Part of a small language model's weights: 10010 steps.
MLP neurons of a small language model. Each row is named by its layer, matrix (gate and up: input weights) and neuron, and shows model dimensions 112-239. Each number is 128 + 32 x the weight over its row's rms, rounded and kept within 0 to 255. Numbers have three digits each. A neuron's up and down rows have the sign that makes its largest values positive.
After each neuron's rows, "fires on" lists the tokens most often at its 100 highest values on Wikipedia text that the model never trained on.

L8.gate479:102117178051142135152131082087136098180125103136121087109116148120129121084118103133081165122104215129119143089149148164092099064080119113169126130126126124120129122114143103141152116057083163133133060093109173086158163123115188107131141155113134121098127103131153131148134145165137085080160118077112121172136156169116158135121094079098156088162133114171072128106131197087165102111165
L8.up479:174188113167178177183143106144097096121124116083161082125160141118136146115157139077113101170111123137114142144166116168160154117080090115116084163120082106138138056172121120174088086096120164180157116072106171180111101087126110126108074183167096124088099126054139114163148075137136103138163028127134143103091132120186117114122112152142164106107131114124138126112124152203122156117096
fires on: " also", " after", "ly", " later", " who", " After"

L8.gate481:059110188145109128123100209102132147052119147117077188139108153113147118126151101159128163132157182137133156113130152111087136126139151136115190073145117139179116145185131139175092132118112095118174147083110144128162125131188156080169119107049151122175156138136181109144189126191171097115143081171166147115075081136098112120063171059155104175125152104141094103116156142118189097125123
L8.up481:105084111139133115065134137129139110135058114107213183209179115117157156146127115127087099174089097115107176155155112107108148127110140162152129067202158141104120115149155119142112188156092145103139113061080199115121123171100149134154122132092160115191124188149138095158070168121095058183160119166072116137116120142099104146089109122136164139107179083111165102117099199122130091177126
fires on: ".", "The", " the", "==\n", ".\n\n", " a"

L4.gate563:149159122101120106178092190050135163206098175115116153110174153158141139071143179118183187108177122078165155116100147168118123154102096084193154139111165170088115142123132151152147173123130100156105172141128147154093145118110123099106130102161098104093150154129140114103107116099146228142116138101119067107147116089087106144103157122171105140174141121079137082124120133114095099164177
L4.up563:117175151150107173132110117134149110145076122114116153097094197133115088117072152208111124088127142118093113072083137165186146145090112081101189124143154151120122124100111114143126102135129140127111145120118143166151175160192125107184071120192147107132176170107113133136182117126134141164042144086159121147147142120142191065111143086200132115092121153104104174093129094175141114133140
fires on: "as", "19", "20", "akes", " had"

L10.gate491:096206172145160082137166141126101091135145133137087200102121086128158116143144131135210114174094098110161118106090206120153123060159129142128069109160109175155150166163162093124122189114104123118062079093101188128147123082145134107141156091108110111149119072114179131172092152148106136127166125091128124113095101140087141087113187102151128075133102135119126141097163089156109126118068
L10.up491:128149141124217130131051143054081113184126097104100153132098159168113149183093118121178099131141156158128126150127137166104160113177097205088174100113114082125114114173088143128121157123125098128124147111108071151140086122164164083144097130096140156109120067143196136167149117145132112111166161079134059156103106136114102144107138170093070180135106103131146132084119140148063139035151
fires on: " |", " ", "==", "|", "==="

L11.gate52:154110113081123152139144133168107123138099110143103098148171137103188121140209088109117125147123117151123092085098136191136100150115121134136199140094092159087121180105181183136059151104122137136161107127208200103141170119151140112147111080150107147139087097148117121119128160192139080176074097134115110185101168107132094134184099100079188123154117114171099101167148092120194126133117
L11.up52:124092140143125164143111118178126128164138095150166118184095149118141134179160129112115148091064164146113087106060165108145123160138114114182154114164116127170109127120139163215094178177081115189152112109130153099141145095139041124172143132153166156094114147240078099105142169125139107137167146098154116171176128142156156097105131112167100110143105130163163134198066111118156113132137
fires on: " was", " is", " \"", " ", " the", " became"

L4.gate1137:125172100121141137132105088147125174103169126115135164101128121131084109094158144192101147114158104150076135110100170124134128161132144101170156165133157155129139186111053168133108097156097140155122078112114198145147129105105155087202136062151146149079129150171111146095106153126137089145098125161105138113107099126163084134170128125130160061168156128076096111159105099158116116089099
L4.up1137:114120139146073145113164137131136066153158156147142177096089159116149126161136138141178196052103144135137100140132141167116105118084167127103094176104110083106063182093130103176144145138046142129119169153145125148110149160104093154105136110092135072105175105169149112145144163152134132126123116109146140109207151116172121117086146122139144135130148159189169058153103130105100107170140
fires on: " \"", "o", " to", "ir", " in", " of"

L8.gate104:152086124100095113114134104138133108091137092112070151064110148153082095144105105146111177101109127190182100131129144105127155151129121152123156124134085109102067219161116115106139162157132069121119110091135071120177170128113146085139169180176131193075183103147109054115167128128107087055097166134079135173106106110114127192088142137130100070138188112181085128091155132137151140101091
L8.up104:085136150145127090129206094111128124173102139068106176133127175096177121147126145108138153096144180083110149099138114110160117129125096118115108100104134112108122112184148110137162166158224111101166151154161125125121129143165213068131173127140094136153122142115174161149163065164133124071087120114156225138103125138175116126200056146131134083069084099155142157045159139208115091132150
fires on: " a", "-"

L10.gate346:120038167151153087139053172130130082110164130107154164130129095084181161127127126136149154113150127132137133166142155159106158151096139142106160121176092145107118118148118122187142171085195139216151127139131189119129162112129145103154114181149155108108123167098122152070121106119187173078146147075139185135138072123096154100140157177162156214138176060124161084165187102116109126158167
L10.up346:118113140173131173095136129127107149124091155136108074157140130103209201171103148161151143099138105098120099219129166161183115115151118144127104091095164097161088125094140116100092151132111087126195171154118181052094111169138058135102091106137111164112086106150098121092092082112102152100117163083061134135125039147064144128169089111197106133117132130110209180181181122126113184203159
fires on: " S", " the"

L8.gate739:120165117125125132100129143144105116149159123075115119182180156138118117129193165104135158136132114157127140158153179131130143136069129164119137150159118128086138140237130146120165120184109103157071144088134097176083162036127169115134116094101108148125132174144142133155109151111098053146045137142165097102143099162152137215142184109146190182087113131134128045099132110115090117084144
L8.up739:125138090176121089106174159139188099208126151148122174072172149151160132076117186107117136100084119218186166135185112118159098109130144061170143138124154148155099139183105148074065178154151114074127138114120166133122127086085092102116113125118143091085087136119146144101134205126136132091117092127081103179112151133095085163105159147072128152151141139121132173145185110085233125145109
fires on: ",", " where", " of", " which"

L10.gate29:136114151177079137119128160101110095169183131102055118168151130156150114089133110144158150149136094062214135079101182186175112141080136119172106104073176116110094105164150147131167146146116149116148125150146149140153186134097115103102115150108109118073152102118154160161126105105119135119110130117154099079076062159168103193127148083164192144144190109093090146081174082087102164138164
L10.up29:143180120159132195092140092121075118130105090132124042129191159072094126120091092161145119123119136042144132118101097193135157051182124118153168062099177088099172164072176165179141039100178107082176130151117133147124104135131173117095088154117108096151158170098118084146134088148120148096113149133158110132139161113150108097119171171197148128166126116106169122133100103088052143152154
fires on: "20", "19", " \"", "18", " he"

L11.gate1100:093054172146150145055098136131056169101110035187110166162114093119117139132145155105166122115116192132122129150154175152135106118102156129105111088165121122184141131127148097147125126132131108105136170150095161122131079096079067112195129109156105159112108142173115144132130088123142150173189156121124096131126092101125097186117194120081146107127150090131117061121159112115159184074116
L11.up1100:098152118124112128118122061183092123138064130151094136125096100091175159185185144130097064125137122147158114221137157191139156106130111113133118149064170081127176134167124142105152105103022147122119201149120131077139158133076144137172110172165142153106101146113108165123186187138139105141131160102120135152197102142080092109116142083137149191159127132127109161130179113089093105149117
fires on: " \"", "-", " inter", " S", " U", " sub"

L11.gate113:142156103063088148158170184130157139135111088111126140084076153100151101068110100134162145104120095193138081126118169119136090126117145162119197136102131096115166099166116145108109109105149096168175089081199114109191127080163141124169196134157140134089102110093151091118151121111127122137143182163149160152153132133051160150144134148094127158173104100088121160047142039183157108113112
L11.up113:087153142125100160110087159124128109182135115137109146053099170165150139184177143160116113160095126156164126074125168123106126136139175112163093114112129076146125142153154133110082102103110115206102083144156138136094178094123138139100112118153135134122116151030182162075229143096173127160139175159109158121154141090099138091069148144143139180130117114126123128154079106164143175134165
fires on: " and", " first", " was", ",", " but"

L10.gate1324:140159177111170151187153107103112145096109156075117126163134112115135131100133174113097101142125169133139176189089155197166127088121153096128114114038122132118117195167132132186117125145141128060144130110183125134109127109178171164171160073096158184104211139145127105128180109142155118130095162137103117165187134107130146126136145143151107079125193133124065123072114089072135101176070
L10.up1324:108147097171166126139147112090160060095156172168149097172153117139156098115128149123196153174126120084167129126133102153110120108175145119141133074093110094114093123142140118098045122113183139115136119098109149150108108119157123177149127142104080087129105175177122125104154117191109178134110155138119085124124175156149078105098123123166146167148141189180131099108177080087113150136149
fires on: " he", " He", " she", " She", " who"

L4.gate505:140144132168096152148120161191107094170120133162112128095106095121126092148116147123146123130151097157148155181107127133126119087140108120118172092100160182111074146112125189115150101182111110120185133067163141085117125123132106157086100155134125141105147155139107108048141153101110130108106076134175055101156117169138145100095114067159139120139170144166122141115100108151144142116146
L4.up505:141175121152160145193116122097087171146077104071097084165143146142133125169114108136153119200147122152174145125085126169138106135144118131079156148117098152150148148100059159120146154155119139177138168116095121120158108125163117133147085116115115093115095145098179094150128118171117164116177100085107066136143131148121178098135115087140085154156152136121146135131174170194122091086104
fires on: " ", " to", " and", ",", " both", " \""

L4.gate757:122151130144149157099141131136186108125081156106176188146170149155112126161090135099127188134141068120199177097111058166110180077158194190043144106142169095150149103151137087120162075161207116126133105124119134172154125113139128066143122154120110118144130083088175079144127141163141157064093094131165133119033139132120134111107146080153144125110119081106104190078116140181138078160143
L4.up757:113150129178076202140150101144174072104115114148128170177123133139109139174101157147126118147128113104202119139171162180133167082167092159162105133130138210120047129113124137143112158116179139169153095150133135106128115122102122154149150154155130141185144135094135124131126085140123147052152099150140159073148166112102129157073131161109143081085117096195078122105115098179098092175129
fires on: " of", "ary", "–", "ore"

L11.gate797:101122077104100157222157077151087145126120109098073118153077102170194121028157115181104170119154101111098082169058089144155120108182151081075114170119131139117107142128051154132100158089081137130112128126186173135094168129111190106089122105184182166163110108142148168151098146142142170130145156151131105159086115148112168147122137154119172103161094125169147176088128139102148090098178
L11.up797:125095125168102060198098129101151124125178113086117136200124125144179102080135138143050137121138152127120141118135141107073099181194135099172066133097118159114138134088106112149103173171155148174106204168136088130145182121194127122148164137131122183118133155123130174113130143055144082090164152162102123187125118109101108063148130154136121097114125169163160144162166166083100164095123
fires on: " D", " d", " to", " is"

L10.gate118:128176121069111127134082140143117113108055120148123163106090163116197126089091093156160151135117054165136151195116169157117094169139091078135135119159129112107131189217081162138178126177141119131082164128106137129084066158167102132125148120135175176109142102120154092084159138105156075149161119151154151112127178125161139143085116125136131093126177185166123097122130115117142147086086
L10.up118:109136146166093143121097139187151103138137119168145146140083161083138146151091113132148130142163117109191155154100122122063144156137154087165124138124101097076109186167093137106126099115146189144137136105079098109149108127152130137142125086095129202027141155088098123129159108090134068113138133124191132154091119094111163114126152083139115167144075181145168113184136121123171193151109
fires on: " are", " is", " be", " were", " was", " and"

L8.gate989:162178124155149126172116133102182130121152154121142144102185089119145141130143084116120097165166130066160105114117138137145187093149142118146103129149142136146109121164118116132105114087122100114108100039165141172098159138178199070087044131073124084114167114080110141133169156127130051099063145155125115136151122059104071119123176087174113118123179088103119137136119120125106152127104
L8.up989:129130097090094118080126140130094148180065127140177158145130166224184183116086146098177157085121152113093109130126111084147127189118149155108103080128121115180143155154105108095086171097098150152098097123117160151164107200083132103158152114117143134101051117129114151145131129163124113103167119191093213138105128076138067157123108130213173132095170098108167152118121134097168173138128
fires on: ".", ",", ".\n\n", "===\n", "==\n"

L11.gate421:116102183104065139148136070148165083138086112150121112125138165173117099154094105155141138116107089181123108162110163099135106165119106073093080154127163122131099144146144195115135189164062116158098110098125069163137129175130097127153127124162140154093124218057155079122162165089151095166079114169141168131147106167097104098078171119170141130161135149126126120118144144163131177080126
L11.up421:184107218060141136160156103093158105137114101122114152136174174153216134179126171160090168121138133140110143079118131112097135127124145113146113106111146101119105117135100104071050101148125196127130132118119166136134126150095139087093131102164107133074107143135107152146172130151154050132096221144152117184153154115121049071143097110132141117162166182114112106151188145158153118129135
fires on: " was", " and", " a", " as", " to"

L8.gate1467:104164163158110122160123115142096109136057086142086135110139077174135177217126167079133098161119083127169184131119133162131153168122142113133109130190161084157104129156064132227099093072087168114134161134120123193110093121158161149121111122087096110032130164109091147104076153103182132084142145153209207136119057165062133127119157157104179133166178107125141083093165159126144127075092
L8.up1467:157094189131133175135125116143111121160065142062141127109114128125093139107151119141162137123115096132139144143112175129145131097146104108153150137107109091173124176114077178072114183170144071142163104107109148186097125148135095125191082111112123133087117100047145100149063108150146178105141193117114107117168101117101135115121122140146108169179144131150111120139092110129161117137213
fires on: " to", " of", " in", "ed", " into", " became"

L8.gate1203:119131171131168136141102144141151122169054139148124146109130156162110200150159135163150136173076122151175089099070164131130145127199145084129143109096140175158162130070131121205144127174085134093137099103119156117115164092144142042119136135168066113090140153100132126127047118126160113115135108150195135162123043169064083130093166110152129059087148058145094167172126119181208140149160
L8.up1203:110147122129096154121144153143148069145124151204141233132145133165136116076134138088194131150139099067098143167152112146140122151134134169139114188150139131132100133115125155147125168145117105156145128176074106142124167156108148156137169071083104226134136137134100103135164135123181114163094086104155100112114111101087144125155123137104149102098119178110148153115146162138088133083111
fires on: "–", " In", " in", " of", "In", " |"

L10.gate1250:102138135184142126117160115143132190090081119109125149151133166175189102171164078134120146163109068116138092104100194100136100148203169082156124171093114120136116139103142167104102142145165122165105155083124177138139123136130129146152181098125107133128110098156120114129109160140125071128050047139152124091093189098069203082151145110115136111090182097064101163081122133158095107119146
L10.up1250:105097130139174155136109178154148125111089105161068071114102126125182124095178111095133125123156124141138058081112121138124151113125149125148092158074204123155104119117182108110129117171145158123143114112121116154117085069108097110164141145156157194099116133197086166137130178091136115126126103185125181120091143175133151137139141176167177218087092144112179119159130137135140113146087
fires on: "–", " ", "19", "\n", "20"

L8.gate269:150155106151165112095084078196175099068132133128150123161098189112098135126043100183119143146113140134080126093148168140166155126182162120130101109132091139080145120139099150127145154152088105142044160063134117179192089144147176117163121190109101176088117108121160154209117137101100135089111128103123117111098165134133128160085129085155157118169111204112118120094147145117083117173145
L8.up269:166146113151084094111161081143118118136140136066181177119138149101144095111152177113122135102182140077111084161147157136109102150163150092123167142103104117129128189126123105158158096145046144111106131119208104123173086111107139164137159136153111123148114145123099186110089121165107149144138055090078123074104155239208111148103104127141087097077138127165130207112126064162128059147111
fires on: "19", " is", "==", " ", " was", " released"

L11.gate940:094117110218126129096126169171134079150112137146120086171108203102134140100168139147132219074152104159142105094164165156126100119120108112107145159143099145100116159092153176123093101168117166130104149065141137200117101113123149152158137157130109159091123105154150094098092088135104121111159151148142095078120127166172094113082151075126211091147153148167102106052153193120143104128126
L11.up940:183109171175091157130057167077139130139096162115097097110139217073086156167071180096132170144175133106110132141075116148123126136153074188087072126148177152128106184125160172124131100161093127127085085076160099177113058080125167181138181160031131180080116080122122153137138089135132108138140158108117062121162139168149158139124104107100156203163148118141229117093117101096107098098133
fires on: " ", " ±%", "6"

L11.gate962:132096121102079094173078142153111111133180100068153119103159177075094146100153115093150115160152175125162078106185137124134115126078154132109147096164155106126099106134109148133120205133110145048109133060150096095070138168085161154147098141136092156124165171188144005196076107076072090108156136142180143153155101172174101140107156163101192173163122104135112082099150169141179096123143
L11.up962:153086108160162144142107101188192162114145027137140154180098110099115151084127110106142155130093118123059143102095078173141123161176087134098091154109090090108201138093154154166110108186133153099108204118147150168133137210125122150138174168126095093115108089145197110187133168138141077140186082119143148139141128086074111101168107111074087083150117153171133147143131149125175133106109
fires on: "1", "3", "2", "4", "6", "8"

L8.gate10:110111152093120139137088107114072178151081142161082161089094106112119116212134095134137124171157143125131167125083184163151148133147166143148148133117145113105074119146150185177119150094099156157127160139116101111100197119119091096133081153130162170125102046107131171116201159104185145065072126078162098164125107157083114130124127158166142168157165150096160147127055171163163148134114
L8.up10:147115139100176136154110137164128092169148170125112150111104152072142135172125163106154160114114089179152153078091137130127155081163158184182128122143063087105096143144078155125125067071087112103119111130164184105126095105159158115095090170146084081101154143093150153145135179096138185134141207060200118122114113165074104107150168131102126127172146180148093170115117097118116130146172
fires on: " and", " as", " to", " of", " head"

L10.gate170:132158124103149139107165110110150121136115161096079127184173114078125156075186107188099171155141083107147073127113147198072156121106169092115104087125088136136125176121102082124117158127130142096113157115118129053061090128132159125174097104137062104136089182137103130122155162144144205084166138163068034186146130142139119120104190127125152147155099149111119084153165121131128137150093
L10.up170:100137140158081085117113151175122125152039117112183114157111094119065144154042154140096079126118171134099185079135119117149121118139175155107092130108075088110102105106075204213125219181123121128170087133081130149130148145192100131221157126124133162118136099135068095115172131089185138171160144098104065124127138126098109132138120120062130189161057128119084132086113132114140097118138
fires on: " as", " the", "s", " his"

L8.gate1117:096107173136098191150102114118125158140112090123107117145100122127076100165103157129144126163108061125114077159118076175148142123083142177145141120158059086099128080134138165142090103132135164104095073128162096116085097110159143134171129098135095124102169098119126109090102103152113125122117176083089127133078108157086092108130096160101110094139169167085117146105158125113142110125076
L8.up1117:104092163126101097115146145163148155163123112139138138120083160095120157146107111174089132135177161116075156113098084076105146129149144126162080151145106079111151107146134106074157131180128148142081130150113178165152080095138125128109160113143044102161074099108172118109170132127140080159116115097090234082106106136126124156147131109114133164115081126170181109086125084124125111159163
fires on: " |", "-", "–", "ennis", " the", "'s"

L8.gate737:132103152110146138105094160111111180159153113164111107114120085185138152136187132128168155130141133125164096148152143104119141125124197146134128130158130089121108054121082146130048161051099091100178143134101193174090167140121152168122151131130119129127135178132139107135058114145149186136200170114191101164124100145137079159152140161149177150162226071129127179101152138119152083068142
L8.up737:122093126135155105144114129132114151119109177155078099119137126153037159109179106177114134153128121125147146151142145136172108145201140130123104141136145155158110107144134169103117142106063127104098144182120118119100192122187110083156109126144152161132156153156110170173112119068164059094143167108091115222124142109136063155123149109159147106174165102193112100124135173144152123137117
fires on: " in", ":", " of", " at", ".", ")\n\n"

L8.gate362:146166154082126110152128155137133104173145113148065163174113110064107079059154071169168118168133126119123175101115114193121127175090143142086207121152176117133112144184119156110114147039068139128136104075114121178225081116152131120183131111134172102138101123102144095153140164170139098104126077115145206086076130091087128171125141106129115130139202152104125147120076134065118121199081
L8.up362:137129123174097098133187104095120151103137137107060155110121079091083096079116169152107111166166128129118088083139084141157170181136126055109158169102117119039160098125184132115113152131146126134175112107128140177164112125096130132119169119123084148102151186118146102140152109121101132123108056118157082133114156119123086125119199122159126146134184074098101171093101109119151086181164
fires on: ".", ".\n\n", " in", ")"

L8.gate212:167133136133106111089169156158099089153135094139099085059109128167100147076135134110121126137130127143127164174130061143106104041075165172087163095129128130110123152108126170124076160152115137106160109116163161152154173139190145113111111163097096125130142129100162097187226090143178100125149143135116172134103147137107122184116111121091143125190080153131110116108118099079164078137153
L8.up212:174144109092096126126095083135121128156180068139126100140133143157162163130119101076135067137107142210158104134093114128118061156123146192096143149141079113122122170169163081140155136122160128109074148152159126151130114155133079163124124114135067063141077175141159153090156174136131195158136145154083142119158170110106093129124099163119138175182115117127109121122114073163116150133181
fires on: " he", " and", ",", " her", " He", " The"

L4.gate1506:154196098142086129147147123182121173078061196183158148091093111131128084147134139095132176147152073103162165126150131127115146122161123115136138126076149144127132126174107134150106131149115143078145092095157130158145141065159186091162184128119140194092155122150147032126129102136088169072151152066204087181097069158140128185134171146099128146123110148136151059125123121137136060140158
L4.up1506:084118124174106118122097128156074076117167083180175124140067070145140109130160185148115086150121130099137125131114115128108159119117106166188126083125099115116124111171181197124111110081091141106072153122117100136104108155126130120165082173178132130134109131130147154110101095117132137112123106141167090070171102088090073099102108165145119167136173139114103192173097104146080122130071
fires on: " In", " in", " According", " |"

L10.gate98:163129089189158138135146140135127145087133133119137123105154119095177132109162084140109103130066115102122136158101148112139214185142145141107122158125139106181140135137140124168119153164136164171094075125101099095134102124172116138147091123152120112097114110105111155116118080070119120151102093108128120124124112119096174150195119060097122152080155149132117141160198068075137150167109
L10.up98:125133094114164116137140121094109147144098096112104154143104099147110118130125149127137145148094152134117095129146127105149131103083088157138125121071070181089117181163157098148119178170124096177134103136066182107143114155095059123152084121092138192108085091136144135139166133103133105140183158183169219091135162153171103141090100098189100121107141184160115195146101106157150153076106
fires on: " "

L4.gate305:076092142094094105137114118120107093149038119166110133129074129149134171182152177121137130112154082091160172082117148112089174134200174181121146147175135125097137116148108203106148173116150155115139146127098101144148151149102140133141062156126096180138138112176165119066113137102177118080147116108158080131148105156081129077099175158134102163151099119157087107130090141114142158120132
L4.up305:126106165108150135133149179109148192163170105123165133090082131143104161133157046183125172141122093192155139138103142140190161133166163117129122225149130141172123156146095139125152091087158135115217184142117106132154145152116140154149147090131114149072122132146113130154137171118134151145160121083102107105177125061084136103109142097133145138148125106089114125104162162128147133125087
fires on: " in", " of", "le", " as", " from"

L10.gate1092:091140113186106130096148148097146047109156144103133173089125162108113143094168127113084167090105137131079126172172117168141108081072128135146060145156135076175151164156113077120159094158122102138122184096140090089122124112165092110116132113144174143101129048076187142060106138114143111099124249168136142079142117144106167085100149157149134144161180109148084126069090121122128134165096
L10.up1092:153146162078159097115136182172149087202103102138146086102149144117112080155086152150132164076147122186138147186141108092135201111152105149053120057155149122102074145116129110118154139145141109122127090110133146114074090101166115134134073099087085124163162077030156128143122130054107169117136115139077064175161153115173151102115127148147112150179142099113088094165083131166110070089115
fires on: " ", "\n", " t", "==", " song"

L11.gate881:136129095112090101125156131152083077129157004111088132130187124133119144143110146127176090153127094137119108146138105157175178095079131144107137096167190119145065134218146161093097191149126168172099112112151148156109143141088124179172160154087081199116173101125168093127174080071149140116143095140097149129149093154107119178051149132117109121161139140083102155118149098142095107139077
L11.up881:127158149169152176126153132186087102137141111153113143148162105107138115116121168140088122100112101145042138127154095093169178140142075136141143150146127105117131106162127154087120100083131136154139160131146131077125091093093064123171134132155114136129078117146151129130181114117137087143150058142075068134046118099170060186121150101149133170150113124139092148161159103074129070105163
fires on: ","

L11.gate71:085135130120079114120123091136093115129118165210105166133170141120144093147100094086130157148098172117121144135128132184095073120102167138136172057142115128183156171203099166165114200134126168131146106119165143198149121099139161157131146059093169137105171193083208071106162112156167064111146146098136129099105124160119106127125125108141118157112102169170134135085177128115097145142043
L11.up71:154123121166128120106084105146114146145126110132116118164092122128013103097165067141168154128169164104099082178133144108074103121087135157164098112178139214176123154105191087142088172188134093096130116153060158115130145093115099151120144093083122107108085148129081159120139109124175130189099129089176140086123130160174113122128130147128149147084108158165167135165177104095133073108106
fires on: " s", " I", " d", " be", " S", "S"

L10.gate368:111147123100173146092054146146097121111191115130109160104128125128095106081163152144132138130125126070154057132108137137099202131125120168058158079122147097090136116167130139080114120127120074168098183129178134162175068124144073095125149152107083137090095114080199107108131093127136151121145106183117174158123042101137157127127087150104161131115146139159124104179115118120175100160159
L10.up368:140130106103127130162150146172161148162119119121115161125072086116111125100167139144075166177089107151098109155087123131107120229120159127125126134117122136145149068117140126099114135148140138096154099114105167097120102101105140107190132165151107071106128139150106136147161023151088108089165092156120135121046168090109115156140109136132130153134156219127091175150183123165166053167169
fires on: " C", " and", " &", ",", " at"

L4.gate1:132160109090117124118099141149119100102071148092094123056203078157163107155119134179126157083082121090130173128101091165104104109132104123133144159137145103110162156123146108132099107089049160075136108103117168124150116121169157108085098108158095111119157112117204147173142110139106070086140076156141130135125117135141172136090182179155160117149146164096092093113117132081139108087079
L4.up1:131119108089063089118107124146100162078125206075149104131131110160107112138062075222138102104137197077116092165116068133074101123131093120106209157130106142151137130088101100079101113067068178150094110197145136118122079180104148184172100113141104145136140127138115187114137111154175127077174087122139107156145176135170098151136103194117139115131112155143086121138171155149103087063156
fires on: ".", "at", "arm", "j", "m", "c"

L10.gate1462:127140095131138165169125120089154127154128088100108145092174146111121148106127174151121105120157157144175122142124078110122121086158130111167157073049098128116124119173140132068144120113069147152160076061210120186204124122127101119126071109170130138127121192093112068121142138096170107118122184143157111128115054162061119163121193173114144130150120142106184138197157132139135136144163
L10.up1462:141104085106123191140139108083042118174062086099142083111129128150155157128159067118125113054127064187180118164096193157105101117093110148117124184118121157064168119165134123113127144133094118102127113168153121149132134068163100090154070120168107091156118134098133119081158115103160140134121116088118155168040156152114143112074120126137141104110110134165138125094151105123173190129140
fires on: " and", " before", " to", " may", " but", " Har"

L10.gate1232:114062042140110207198128132136091113129097080132131139140152090154138120104105137118109134141121106176165117169106107138128135207119126106110112139082148147132175106127137071147108119086134175117143155114099128071123095134082103127190044114189152030160107132128101166138080124094080166198090138145167101151100118141128130139137127109155130146131101072200104146133127114123098081145113
L10.up1232:176127118100099131121129167078133125058126117092155150210102130110115181179092072166137162070118160156085134199121084110117152125113146116100116134144090164056117152095166108092167133164102108150103081135112125117105068218125089158160158158140184112163050127185114142127060139159128134125176160145137099118154119046136172126116106068111068171095118058099165111136164123118086121116170
fires on: " "

L8.gate961:137123117112108098103102132143142078097139135126076130089094091110159109205142112161139124210170133099130166124148129183111080132133178156132182105097090164105133094137173122186090117064161153098195192039093165126099164136075151129191140055133102153133156205112093142176087083138180085099129124115196150107084136099115136128174130133194145149124122116145125061139165133115122073127132
L8.up961:135118112189110130165097153164129081117136170130132126134090131093184144153183089181021114091116117098189122204162183094089125138121078083115149083087132144119101115132145131089141161064096185178168145123141136170117139145097108112145146147152110123112143184163131117084127188135121146081150132116164083123144078148119109099108102043177139151139127092150169123140139131107098139188183
fires on: " the", " of", " in"

L11.gate591:118132092099126172164104143150128146092103133127148142091040117161126126158141104117112145150119084163126174125145144126141077153180198100081136143106152172099149180103165146172086140161118110134100152104122125117091155146132172069140147148148098173088137156129160003112133113147135160080090133151104100170142079152149113102102151157139147134142152173155142185173173170123133139140097
L11.up591:086123094117124098102129151192182124153152094158109173084121122164194161096154109147142145204147110076127104090152105154075105118151121130144156131119166109195131141090114070134146098129118123170116105103135141127111130111190113141134086107088152145146112074068125101153110083095131147110106152153120094165144124121153159084166103114063129118167160152142109131173120113119107097120135
fires on: " in", " is", " In", "In", " Star", ":"

L10.gate142:086242141154194094158173134103067178065089151119123120075085074093132100087116076153103078139159172143155172127123195153101073086130065139115092098098111082138160125169144119126129093128164119117132121109131151186172115151141184158094030096111081120065143157157197082105173093150155161102116115125108082153091144196132127117105160120094174123131134109124148177089151108142136158118099
L10.up142:177130212119148200170149056126100109125144130095159114128150119130110112101099139093110113160056152172146155136154135135135112128144102171139130144087091106091114126189090108106115128122165155118154149100173140150145107122123133145159089107137133135095122170158130121121183079143099131135087118101172120144086135121082172132185177086119123103111091110143111132143167086135173162115081
fires on: " It", ",", " who", " which", " also", " He"

L4.gate629:182243114139104166106093138150158118155105182132213190139139131104182142165121084132122153130147098157136124154135115136181135134114105149131144074054132125115170131160117161124136066131092142084131105135151103110119096100160137095146119111145095111080106136214172141103092140143136188057138152130143112050157054107150109164107117110109131099166184109098122090091058142095148085092103
L4.up629:135127148120044141167243079165107132115176137140109133124134194134107169125106075131118136096125155176126149150097084097152114162059133097165085163086139104139143190166129162138139146125115114139158156137136150130128125151174115106128124108170164082139124083133146175135182024169134150150115147093162128108122103120160086153114127147103133125132131097162187149142224091101126133151144
fires on: " and", " in", " to", " though"